config.toml
qk_norm = false
tie_embeddings = true
init = "normal"
init_std_up = 0.0312
init_std_down = 0.0057
lr = 0.00124
beta2 = 0.98
weight_decay = 0.07
final_lr_fraction = 0.05
batch_tokens = [16384, 32768, 65536]
dataset = "wikipedia_en"
MLP neurons of a small language model. Each row is named by its layer, matrix (gate and up: input weights) and neuron, and shows model dimensions 32-127. Each number is 500 + 40 x the weight over its row's rms, rounded and kept within 0 to 999. Numbers have three digits each. A neuron's up and down rows have the sign that makes its largest values positive.
A block is one neuron, or neurons of one layer that tend to fire together. After each block is what it responds to, as a language model described it from the Wikipedia text at the highest values.

L3.gate336:507472494478518504521516552496517427514559510535524458509559491453515478502467530526484440495528485510548463597491429469529554528539524505492493473435488433499453548517535515467449506493551481400488499467499522516534505426537476520473550556575493534537474489463447485493509566489469508498
L3.up336:545468496560508452534483531505475516535491488461490432589500525424539494447509464455438461479500496459458565529498486490453532519533533483539539512528491480424459568436443514520429488487536526523434525491494514564517536458500538458603475544500453434473540539524410507443500611460495550457
L3.gate435:459498445536446519481541454508541523505528557495536520530545526483512507526475443550555482448580460481440476543525517532449530545508467450467466428461445501504511507502505574454525520596524491533457570477494520423486574542493500474584554510512448495496547582461564526511527503454509561504
L3.up435:512500462474508588471495423494508502502522466541507496516528493501540430523549576519494493500489492502494489505517496507542543522461516512527510624462451521460475532434514519474564427478483562450502496500494512469385470503610453539532503463527484440482515539529549550465473515528518491515
L3.gate454:503476477498480526499493554509540469542511560576470536513446558507522529500502454448498551449499510537466542486520561566509447507434504480562475531508451477483549557413503501495504456436474496581488531412454528468498497515512518494477534479479520576497488509538538508543508476451492503447
L3.up454:493493532588492489489522562504544493491443486601479513524455545495512514482503452495475593487508462520475504515526505559420525538410514388544462531487429464451486508440477530463520488505424504517489501418436532454476506495475445442517505494500452537520480509536564514478493479512548576455
L3.gate474:519520501537526525469522440487507547430455482502509457535521536481519453494564449539579496452562527485531523556496517496518503548394463463507499491458502491504538529526514538515539461581439511517547562452537570456478556551492548509520492505465433483549477562456451505426548544479544499495
L3.up474:468513507431484462438513540562460497463508491510505522500493524472477565458480490510479544428518533487582532585442463473527512434475457498431568490515507461508491471348479484443480480434542411505526515509444507445464540526522507512497505485499488544477421509503540494472491568527489533469
Responds to: Periods used as decimal points inside numbers in tables and statistics, such as 27.7%, 94.3, 639.6; weaker on initials like B.B. and F.C.

L6.gate2:562528495509469589570446488487479420462470450569527484553488488503551468500515554538489538567495531492474556362478590442529477448453493514446514518535484483510444442537487506508461514535514570474564593471519556519581444574490511548434514498483512489567523515524501529505554547482486539496
L6.up2:560556430475527503497400545450527489496535523501520496472488523540553540493467489493521528523504500458512423495467482457498522444497530506433528552494455455552460470540601453514489536457507588499489555515466504575553447440450480542521486511469520412510556517475560504492489486461607537456
L6.gate89:504482422484516512545560512546489519507582437542511491510530547491400487459479430515489471501467481557558526420534453439542567490503479433497550492535452464513524523475586460465517481487534543463489626440457451491548507420543482509474451469439532456476464469462453511532483542513486441515
L6.up89:506512483498521522536555416455474560512516458496521505584460482485523476496480375514485491457544514500483499449491574505533486549496491485464462528505431518465519545550466558530519421466531524446454558534445431549496541491479498508440515510486538543561395458471481510545517497530531441603
L6.gate114:538455493463503505504485466507508465486540547413454554525495518534485499509490579399469552528517511545492501494448523458528542485489534488470572376535467504482500531516556531494523525500490460468463519505483451503499469501484467469475552543505491505518485460560461515495510607539576468459
L6.up114:504469463482437477537436495471495510530521537611501525512481483528537534531462528475551552552565455483511495528489521502511447469514476459492523499522539512555526454514484464538597464449515493511548563470464538504519534558476554458456563536426473536438577551510402471530481446588516461455
L6.gate155:547530505461487479490516512468513498544562501529509535480451529460527583526447447451561477456515581490540510404510557517504529518464562510490515495505459485491468482583527488492524528435484479515498557464411437499539479485491531477491480469488580544514460505558527542560523432567480460564
L6.up155:508415477513515483512489495512484579566512452559452601475503520514533463441497456419519448495498554513506493481458482509476412473466493490499559524549412479488531571518507540495534434437510445474418594469553548508497496448456511510524446535460456474437524510535527495548504495495523407489
L6.gate307:524448503438456531531473478490509548490572496549468470529447469549495520572549558475449472446500481471501508507532490479491460467464553530450499453506488521449449449545551453403446504485516535505526468432452505483473443477488524463474544458527531552535545500590554524553447444505565494499
L6.up307:520520440452551523547523475446466553521491500509507485494519452492532503575473464488462496484454483488508549522450455422449543534461488517489567465555566529534479470504527476454516512515463439497527517532435415539527531541508474526489582621456474470500400530577418492614533485499452519544
L6.gate480:538522481534467462551463512490509536465499583517436402519524489520522555511517517448472574526458576496495484401543481470401511531492567521488564456490482445459539502538460504514469462462476526444492466532449525540477443456517496525520462403493525586536453490543500453575498535487540487543
L6.up480:470517495482552510532487499468443490536514529493512573484414490444578457429483515542537485472543499500456491511456473462466567481540453537496515567589506495528448504618486500539502491527538434503445501496462495447511511490532553503495433493475464469464467440517509552515531546525512512494
L6.gate514:505537475469566512489487518545453503455490489514501461491446514435488547463449433469481566450504539496439485456476546492536503511504442445471540506535490487506510474462586514518568541439530446508506492519552546450506515520465602512474505557466477519490562553527464543524501502439460513510
L6.up514:538456478462473449541426513464541519507452590588460478511574527481488551477479522419494500466525526487516504539540584481446460476542492474462520472522506515508482490474478570568471496472535450504465524441426477538531491532479500470517542459477520575510536494517480517540513504576490434508
L6.gate714:542467449492491507546545525462542518516500525409516512544522555550482451493536504506493485514533463515532457446520519485517530450522477431457585504556457485518527444519604565495510510509546538472532492466481506491430467566471525503492567456459553518475495512470482517607486522459508477558
L6.up714:482543506490487567531471501492466473493454552500470520467524526406451544464553464532490472582529500500532542510477559499533513474505440464455470534563435497485567592529453460539429503590498483412488507540525551537519498470477513540525455490504499572460482471458464522473519533503494552462
Responds to: Fires on "and" (sometimes &, or, slash) joining the last item of a list or pair, e.g. "Makmal and Jalal-Abad", "BBB, and".

L12.gate423:490519439533596579481450493576575489515498474420468505571489475471456526468457506532557466484566577523490568500534514500546499531494479510416563567447492526541488571476500479475494542486486541544536487534489498524494486501591510448440519477513506457579477448566476495455513560522532556545
L12.up423:577518488524480477505496516527537486529509507375513480447472483462508474506399439557463503507457471470496525555452441462389565537532507474481431502461498499498525528481486464500464506522450490480527507522484536512556494515514454484544528556458454511470468413509433492456488555531494525480
L12.gate557:519513421509515522558557452464582522434570365434540475505493515493490472525467508511438520469501524474512564483488531566605515490538516521499446495456438535533464499553469516548549529512475490598503454428496511437542454478555505450443530459467520510543516457533517515522420493470465567558
L12.up557:490573461460490554504501465493507531566544494443521442528515530587600465549414425606568485476498484513507514536534537492452481500521531592498483468513483519512481532512500516444553492532443483515500524501490520518557442485504448412464499542502505418511455492543537517501464565479455523452
Responds to: Dashes, decimal points, $, + and # placed directly before a digit in sports records, scores and stats tables, e.g. 7–1–1, 2.38, $50 million; rarely word-start fragments like des-.

L6.gate175:541529493431522485486509546523544486483488516565487530508514454467496516515495539446473591511525558584490443489457471479482527526588439498487516503497403496525588473530533532493443490402583592506545517447499547501460526530544485458487499476542534491474456459506495520540536529503491470447
L6.up175:480542496459525469534577517506469534498517526528460445532514526474492506545544484420459451492442510484560442551502551443463552455536506493462454517481522509498499507491509466499592483481514435440397571518476490501402498478526509559451402521502517483564492472525498500484480563479465494475
L6.gate270:521529436491485477471457578540480540475463473533442466454485570491421526487529544535505516485525534447579462468543541507571547461427462510491485452479499427543451489485568489432482538463521477480537433503538486482538476524515511529457469491504500521431435536478417506477505506514517533501
L6.up270:550496467578425538492525544566449551515494453530496560474518570533533508512538428437513501527504490517512458459486512527469517512436531479479539496516412509470483581519505499494510469511504502536532485484444583454493433496442554469439541500549478478452483539513522460514510569508496548483
L6.gate351:473486563541444404537521514523540516508528431517453449481509464492503470500536481489500428450512490528521465513480484517549487441533562547515504499497523525526493504512475551585524511434429505479441491553434495457507446470494509575488453496496489487573446518499524531501454478541503520450
L6.up351:445592525468548484489518479496475537473545503588522561475530489523546457467521506444538542445526483543479472589478486485477564481527495483496508483459520486508443480474501573525482456526434448504442537565455463443481509601522490571513462523509519426499520544524491481485491544529450443466
L6.gate374:581469463514445550480515474538522514572517494428458504418519516508519524506493495463539554420509449566549480463510493513541464411493499506485554527446448472500418475483534518517481453508575421521571528510505537455465507546506612536408494507434506537533492566571517511478492472491478477505
L6.up374:511551535479529466437497484539515480428480539501495460449531548459529443430492426556483518419519488548504472555449535508505507504452520447513511486474533452504496517483451557525510483525461499526533518477416518459444502489470533532409526439482489476513458554518555402522583500532552546531
L6.gate521:547442451494480477501456481564425556466531513488456481530500424487465455457470499546560523433577596599556488552451507493532528464536544544543553530528453451472482536451510485437488409496496503477495505433509479441465452570536466555469569537537518582614501526585503496521480528503527506481
L6.up521:528496519520457444494499494531518578478500509490448492437499530502441438448608565522540524491465544541471492548516516526529459518485560511551553440490501410510481565360497519470453483554510506564462496508495492471480440523549550537472555467514484511499443527498477526514512412516512473559
L6.gate533:543549472480510503519527492501558537537498491432429420440481573523509503457553549502490509527596510449437433501495470479540514510456528575522560436420566474503479514516469567498443525466461433511470527493551502420425531481550550557474526476552560513505527494522486506448448571491515485501
L6.up533:505509499512494534497526532532515509555457446495503452485510487502508415516552542498506472477447496509476491558516576464453500442506494465569485459580461418552522440515503509473554500520547459524493553470484475513545490545504485478508513425499542545467467502500443573517573478513535519494
L6.gate578:451482453468490530538509503532509467537500500521455477578500501508492534510495562468555504429488561445517521498493541492454614448514505497517552514502522491573504497515578503528460464467501487483522523554505557434505516521538451475552526535526519508518488483566545529477471555403486481439
L6.up578:497431442556459506577584529547451483515502481462500541458505499496461562564452521528520505608499525472480464506497453437437455453478521482554506482529504534531459484470562481498467476546482468482560509549445504488452463534448499580450512483533488497560511473504471480504474542487446543481
L6.gate734:524505471477416524485508460456547514496535412492512495521499503541548469513498516522477492508441492528480502516478523469471532521486549569500470497502524472533444528538538604502448407432509532500487531539483453488494550530531514544472531557537517499552545554483549468506438557470466560471
L6.up734:525494496515550464494496498475476439482488507583510589480517523494568415495457554429481513488520537433455430495453506542471549572426537466505543471508501476557525485480580536522463472511473500471474557495448504529431512566536454524570500428525532494502556591454474482501487488489503460427
Responds to: Decimal points (and unit marks like °, ′, ″, million) right after a number's integer part, mostly in stats tables, e.g. 28.2, 5.84%, 137° W.

L3.gate25:536476506525471523512532450495474543508450475417491492550526555443496476489504439534522532491467424524469487536466489528464558499490466479513514502444508441475532460491556501481502508569469554528435515536526522530449529563492465495533513439493467464525534533498529468500518533490555510484
L3.up25:589512549479451561433530477475487470512520475501483498565567448401556442483488573454512487488491470542564529518529520568482553464514449470465507477569514500506505524559458510526488537478493559490474473561434482454518563494433457508476454427555514443460515537494458514475401493578464502563
L3.gate275:526499583540484477488479496447453592530514492524420470501518426498515500513494513513506501490536492475544529454443566588512504468522444498465467472523482557440502383453535527477544434501553484461537496491499519429517527555444467501484502479460497568440528503571561573509535533474417476481
L3.up275:514420503576554569489541513538456571471540429476461512541491470467498524430489489506558470522476461501506503538520498587447537535488466539519549484450552530408493455558521544535556477552501479481498540556463491476458485514457480502479415533494514516522454566554575490475480531520577486515
L3.gate346:519549474443510466440465519474490467469504534471418494448552493484524518467603468443569477522470504524489491462396542547515538446453469526494469463517530504515463517520514442493490494476510488449442541443492491499506490492490499538546552522512493480432504520522577467567419488488497499480
L3.up346:492549534523512505462509488422538549418480511509484533473600488512559478520509478521502509493498485509492505545434512573444505461425475430532426496475549390457488443491531530473536469548499563490472463418502537558467525559503430515525536541482488466479464521538513472509456501487441602521
L3.gate381:476460502500517561471554476433485541528517452481541468566529521464535508524496468497574500536461546519548519575492472498525519497462537422522496468552592453468479507486552521555475476510527476503508505495448421598432518511484424501558468527455493433527490508479546429461446508563575515449
L3.up381:489557483462508596477492542490563514502474465572472419518486544495436477465499423553507535496446509521599498511485525500516484510461489544508480508477571508409521482469508410453530467563483492481418508519439462478529469499493467522543481495495529404513528495445566462509457531396474448490
Responds to: A standalone s or es piece ending a word: plurals (persons, results, witnesses), possessive 's, verb -s (seeks), and name endings (Biggs, Dulles).

L6.gate29:512504391502432542496573524524517480462498500512427460563458460564459496563498592495434440511517507521515492453535515457540459453515540461559495511596458540536554499479560528408522488509555516500464476550540526451485520560554516510496559532486499476524468508477435480521458518508546476482
L6.up29:490513440531493518460552508534554490438509482539462504519487477480424435489472624520506546484473433511515432477530510445470513502509581406529465551477506532463534526450498573498474567558506586534474497534589546469417495560459521422482482520465461447569464581523479499506521515561540586494
L6.gate368:515476535434547485534481477545561531512454502482449424464449506539481495507442537545509501527499480520468490479474494424508507482521429528524501492522548500521505524526603443498563564488548383485508492471488500564518539475518492518477497452535502503484402434484531456564561491487485438500
L6.up368:478462557582501465448443464551479611490504507556487530495512528526537523506484582546542506444503542477516478523539513499478513425522489499490464481472416496492471507488459453487455535522532539567491433424511467448549419420512482537478469479536502503539482494568562543534467493466553485491
L6.gate379:533474410511512528514480556500537490541512477554507483562476452481468508466539474445497541508452500552479457458518539504514500475553488431518493531543524501490503433466450492491531488505572447465564514435527515534512508521453512529513454550508493555522435487529437475565501463506533404536
L6.up379:541442495550491533456434549604525442488512513491507413446486503427534500448493523542412569379478505592514465458469458470545500547504507538536497508516493444464493518468546475476469511526500485484530497454589507632467554485501507547560470512510461489480545485499540549551588524494575487474
L6.gate595:539441490442509496479477544575487505522514515441460434483487600515537559501495505460421520463480570423540455495541465455420475464504575479604493542490550507476524530502514527542481535521514509543486545473535575537525533522503525492493438522526548492533487453546447472533506497463522442527
L6.up595:517520515483527551512489450494469516523433495516490447519492501495472498495483538476495489480502479558465501571448517519492488496472533421487497494451600500468562549485542507454511506540425499510554494486532427453552509500467394540489505556614476504529527506534459589495501560431531402499
L6.gate645:530511467500524497504517573512569488446449510572538473502438517514461471475490522546440491496521500481565547541491508503497524479563483528561475575522504532467538547510531473417564537543544535589475540520464509448545491436456504535490449484553508481490516495514563473535461526569548518483
L6.up645:515543543474535513548464479482485522450511494520500524484511517538462510487498464508515506512413487537470548545439534522467527575547547545556504476558481466453516528519455416477564485534535502578511482547478510523522473471485521553486427389466496428503422525557530484490564487574530484465
L6.gate648:493499416501463468479534515584425503419543553481530443540429476478545514508459537502565548531536586523473456454439498495548509454483527519506553469485525491523507465468514598476448524473499440467494502470422463507509493463579503562530498486483472451516468489501515508589520554518510490492
L6.up648:501499492467566529437482532516495494623494428506441469543501468479418502406487526468508431526419534546525526432495483520542535479475500514510454497543541547432513529499496485486505509488463521512516571523552545490519543572448502483458567482434550483511427508505480454522566433476462465557
L6.gate675:506528499493458540449483513507447568488509493511475375480499543520387497523519510529509456485473617578543511459427477541455510499616529475513461554476471494501531518518500469469485486564559393511579445469523477566449483470537486485447511527541530464514422495488483507550503519519535496448
L6.up675:479459472489515484525499505462515580476481536412549457501529522524498510483523505547485544534556532541579524503551539502481494533492558467502451529552422468452504518503522514479430508503546530506497505555492549520435561551438515503469536507497539532484433512432439530565575504484499525522
L6.gate732:487514488535517500500469508464536531443495507551519449578500509491505492517495521484515523516459464481550542491509505407482504456529445521567422466481536515472468555529523508591519509484577511480544483476466491550602429464446525468471464564496575559538481490496521460513518472490408509447
L6.up732:488477445526575525466409481533521488495564497479535440445500539534508520495509478469499520492493560493501499465443422537504564500445501547581461463489454469430509502477526454465561505546555493514521492529477491474439502577462491505474515475591483526466479407522471515442532545412554482491
Responds to: Number tokens inside geographic coordinates, mainly the seconds after the ′ mark, as in 30°11′45″N; also numbers in table cells and word-piece fragments.

L6.gate56:486520462480468433476565571514411412519429506512392486528432554549506496487449488432441536483470538532500445400487566510549485426475494474558498486557468492454514485531504465527479458496535494465438521446529446542526472538494403540476472511528503496518503523512524461487452510432460490506
L6.up56:507529490508449557539492483521526452457496462455519484495439482459506466489589453513589467480546478449474494534476499496544549479522474491484411421462528407533512430527517532482463576400488526503526538510535558503591529494439474563477483518510470472501499453541518499492516542478497537488
L6.gate133:510570440441499501448434489462506454456484541502440411541491468540524443573528507454504443477490538471461567479498449565465545430533498468534470531537545504538456510463564566519431475465493489449513490557533455475532455470528418456564524491487498472495467456529472450500517480463508469524
L6.up133:472515467455476552545446491533570480503484485478481528500538452545442496511470476443536418533505485514440471559383483535408529501566560464500504512518488579534508469478564537526531474475459454515459495506553472477507515524480475462528415510453426487469560492507509384417476530464497413531
L6.gate241:573531519461472505516481499416496533480504506508503473561432503492565434471481470446503531449461508474474545452445502467467551433471484469471435462583479481528466520622549536505488501484479526495452549518552470476619487426419508490423487471441538446585456497524465444535447467475460502503
L6.up241:486485443470480548554467509477512572529524463501527517514590494524525542484518491420535542554507605527514534551440445513498533508484479506574477507536503437538477471512569504511511456496544519485491491554519484443500533496492470498508633506527483512483472512493420537463534467486463556566
L6.gate275:551549516473452486489449571549472524530475463469383470483523532533568481477528482453477566491450498465480446445422445475487521464491522479526478531539524535470444504513544476405503527499512521544469601489517482526523514444499457525492540531500536547463544534520444577485495546563522501482
L6.up275:501515485508476454536623488495539432473506516435517488489529517456474442450459591463517558465464569513489496454479522502563439450524499469496533448553474421488486431524542519520489513468464469474498516497488583438480528509476492472462548484482469497517429488472446509435491572483540501519
L6.gate312:548512486502493474523468517495495491505472533470477488509561530520494499497487487448501524457510530500447518490535575474496464445569541553555581535514523470481529545519493465498469479517562525539465538442532488526556488494557424503493527522461571447518479443502508484498497478468455434533
L6.up312:497496540499424503510520527539483471530511480521489468521480471557489495484482566432489526451579503516554439544537530546530481477502544474454560492511481448514560536491480466429510548525562544535532542547494561502487553458468496452531507505443519499502452545497572480462484500431463564440
L6.gate401:570527396472483542438486474441529480488497529547405479539478534489529508490522461526449529543515553507492463497459530456502540472467494531529514510517428533513468505568593513533478524477478552462502545489512508487489519537530451507486537591592535506506532500516477478558432559519501495527
L6.up401:507494487579541552516516487465554548490478429481529570521490574530523532527529488472539532484503466520475507519485502519541489497508513500533491514552513486503459547533477543535537513432557454489480506512451479422536523483520494429503569528472467561465583573503475536514475537427463506509
L6.gate694:545556471516500438475492576464521466469531527552536517545537511523449577497581481448512488441492570490456529440467503466559527503480500534525517495470504500561541517570494511451485455490545582570533481482486585559477476504451501450500470420449517474453468481513494527498573549480589511536
L6.up694:488509468553494513507553530545584520549474471523512523494452498482525502496464502480419551450436493491503470532469470466509532527559446504467523522516549492479485480474504538500467452477498508553491539522518548543465477496598477572534471515513473524442481514432514509543504520487560457486
L6.gate746:502558504464474528569468536524492520525621494529430492500566494565455458523406505484457495507426547485512510493506509507487469482543501474530518507472489449524475544536527513499465581453513501498465509436521522463505500505519514544465519571511555559537476517487491505539406504466525483477
L6.up746:466570518571437510524470569476484504494512466491526497533531532556492490494497537561468515533460516472521499502456475543507529447508496547563542469530598509431520493482531476492484461592562556551492529473506511530498482477539505478507450506446485544536543490555565493524492542440551438521
Responds to: Short word pieces right after a slash, parenthesis, period or pipe, as in m/s, medalist(s) and the decimal digits of .911 or −5.0%.

L3.gate65:489540437558496541470488515465438509462438477460493453521533511565539508494507516499574538529549479531481497471539526470462499524459482489447443464510460535472572424407527471500487452564481556498440475558416459541484543538491508434513505524433454482521513554495445496535509516496496480472
L3.up65:512492514504468499537549412509514512444548448611475510543540488456453464518469519498524424511476537514434533441483570557536560490527479419525522532524401509416510455511452466514515468494523496503439497486421473457446487473534536534483509509463508518553513492463502506517473526451439517491
L3.gate116:473464468465467546488545509553486611488514448522536504579464455520515539501529482548540539486540448441505512524498470489467503547483502496495498519473507489520517517487498503444500530500544574510490561537515590486456514552426536458478514485421520454530522518459496509569543491499556483525
L3.up116:522507483428547510536539405455478509532497491562518502442439546557427483455532519456446522531480512493521490513453517554490516490463486510461552464456472483453476525504429460509540504560548427516510481530420529451503529482570430482490515388468492562486499536529479522521537482548516539423
L3.gate368:509504498548514503500549413493436525528504524540520460512532555545512484499449464515542497427549487556495472580532524469453541504425522438530472525439552491538584465531504535523594484545613518509447477567531595477485527449492476496527458469490409495506517531527503478497515513489530535520
L3.up368:512582519521517501467522562465464504477510528465517529500488537463513487480488479480469507460470502514430540462482480612427468474483446487520469565502449544455507538554533424502515551496577493575566522445454478517529516482477553471392563554513466460517501560464466470529550475466464569550
L3.gate527:490492527490537513450538487455542489486518522487531450564520528501522574524498463507544557487609501520453562525478463459461565435594486437484508475477496493527497515459496554498544497550544508544525538455499513556508553566526522408501486474487481497499519481488558505455522554558497489516
L3.up527:526534481537550510494554491527542452464529488485499534522484574449500455446500551454507516480572490524490531483518476546457469491525500411543556464527420560533554491516530452540519509489522470490519532479474377512371505553469549448468603508455434491443534459550451484540455495543486502577
Responds to: The word "and" joining list items or clauses in factual prose, especially sports records: "won the Derby and", "Red, Blue and White".

L12.gate644:528520505455449490470442479554447482526524520481501485503483542523476529482414475544485566544454549504542526417583497471517448485571438493502565501576489497551431533508481496488500529473511540461484522501501589504568443524494522472439532449485490548432538489462516518517562468500465483566
L12.up644:511485485510525412529492411452435501470525565486487449517436485502464543475435563484549507506525442456574534576546480513472471499520440519531545511525509513467456614531484548568540514490480494513513508506449524486551469546442532477533483556519511476533513501489477535549538502486492459534
L12.gate682:525517491532446447532479473648469538504511490457525429448518482468515518411506505521432470457544492508483526486548540429515522605552491463493499529494492452499509458510467489486563530436550523445503534511472499564568517474490453431465455514536500538441423521476507478468500514487408448510
L12.up682:540534503442514493496519454483468537495471519514505495498502489513488452491531483494510554569486497499530507554515421471441529540468472496414498512515457467456470544564474534539475468502518507493489536421494524485490521522512508498500539442540524497458391433448469431543459485485522461555
Responds to: Coordinating conjunctions (mostly "and", also "but", "or") and commas linking clauses or predicates in biographical and descriptive prose, e.g. "born and died", ", and was".

L3.gate434:550506450510504487470492502487462527500509481458464509441460460539480516513444485498413495457496524509518487465513513496567512492384493527451466508489459424500482462512473521543477501473450512499511566483473500514483526536479463524444522460544587559426505470500494534531459607545455569433
L3.up434:493526534551544457506535480491521553522470496432461541468512478540501527534526507535478565430541505473492498505460544437545462490403528445502471476544499434536512453478485566542564486516507522466525545518481521538457539537480451556496522439523516491392533507567479574524464531515389528470
L3.gate436:544458451622460457515552473455505492465456464488546563527536532487553498482520487532491491523572466553536454492563476557459424467509595508556480510585533442574457565552523542540525449526547515502551518520476436455443496501498587552488571499494474489557541490518512501493473483540495537505
L3.up436:492537447500502488524481502550481511490507497551505472482502545465527473443496474454486524455473471458561439464478482504516573435473519461421521471470467459489516501523485449434480513438418507569491515427458560431576477472538506567459543451514562490520455413521512498503498579469513537467
L3.gate518:525508443521525505475501483556547462492512453464587527551458475520566513465518468514530465498486510536488487483479494535450454520458561456479511499519528509459591543450516587535562474513529462420514510530488524585516548512477520498490483531466476515465535566553526556637404493514512572540
L3.up518:459583497492526483517531527527485461481513522565497482471544496493464464519498533435412534530430514409556485481496491470534585421462521561479521517508453490508495534519515515462505477528465501555534435498502515497534432517532483502491441460531530504442511460425476554523405550509490576461
L3.gate542:448534486563530414529485485479534501522493479471489478484510487511555501502500415492475567479554515531570513474482493526502493462417534478411470514482525479532612573526458489476569504554535512556498517492493505550508535482506520538456547470462499499467573553523482591584433488499565600544
L3.up542:537554488485450515402484488509420470493455541540494483503556520501481438514520511514430487515447516471436442527491553488494568439483472497459509531454434534449442481535510529493499460511427514465501499451557532441566465543423512492535457450592518488471497453516464501488475565539531531494
Responds to: Two-digit numbers (mostly 12–24), usually cells in wiki tables like league standings and stats, also in prose, e.g. 17 doubles, January 23.

L12.gate48:578483504434411492555499539565569484506550432487543430466464531532477606480447471487502539506496482526560521515492561509521484460486540439536492462569433549404490523501535532454505497480451545475519503506525552497471462545484450531458466490547515512467453473528480558532493536475502459487
L12.up48:490531501528510468497463448544475548509516497504510433508462505515519453465459502473507501536454592458543534457491520482507500474501444518517501427476534460506510449585469585517542467466477481561432492543524587534511479559474529482503467537541580531562488387457438420476478551537475497426
L12.gate183:513413467464517545509458491531562562464545421540472425511494444592476476549463461571487506486423533529544468476509525414489481433485459422525518478525468505593496531453501540466447558445437485509571482476462487444498513486559444484451483463551532461428481483522485534421395469487517501544
L12.up183:498523515465460472508490491516475518464613521492414401463537468471541480499469476471525487530512573455488565548450511510507575524557482508466403464506460517475427548518418468497460521524446520516469493488436531524504568567476567469537477532514528519542569453502528425488470485472452581513
Responds to: Decimal points and thousands commas inside numbers, mostly in tables of results, times, attendance and census figures, e.g. 20.48, 19,395, 12,000; occasionally mid-word fragments like Comm-erc-e.

L12.gate14:446543453449536542475496453531461545474496375515484509497532451551489543501591537542465432498510507510548443457501476419446540519494514423524478444424522558500473529479535541419507534514470494507483522477600484478463504526489466473420485486458562508534473565493472448550482476535458430472
L12.up14:454518471456449532506473422548449533484513500494493536547474558505513479533562490477515499537570469480473475456561400436480433404508555524538505510484520519499492506505542521413531535539480473488463541590495453443533570550415444517501488449482533480538490484537488500461429450485489507508
L12.gate102:498464504523510543595470513552484461547547526472449511494469539573448538457494519473443505556507517447590505520457524464410471486566461530481492503536497507491528498563537555488501500533493557540502494528513483540543524547492461558539455527591469457536556484524453506598516556490525463461
L12.up102:557454637502479504514545541535477528472473465543497475551425463520488492488521498538553507485466479582539510528483509434527490525465505471512557521531448476520589532535443549447506501500506503464467591478514413539485594510484525515556427501513539536504414500525505493509541452510501560483
Responds to: Fires mostly on minute and second digits in geographic coordinates, such as 46°34′37″; more weakly on table pipes, dashes, and word-start fragments like rel, st.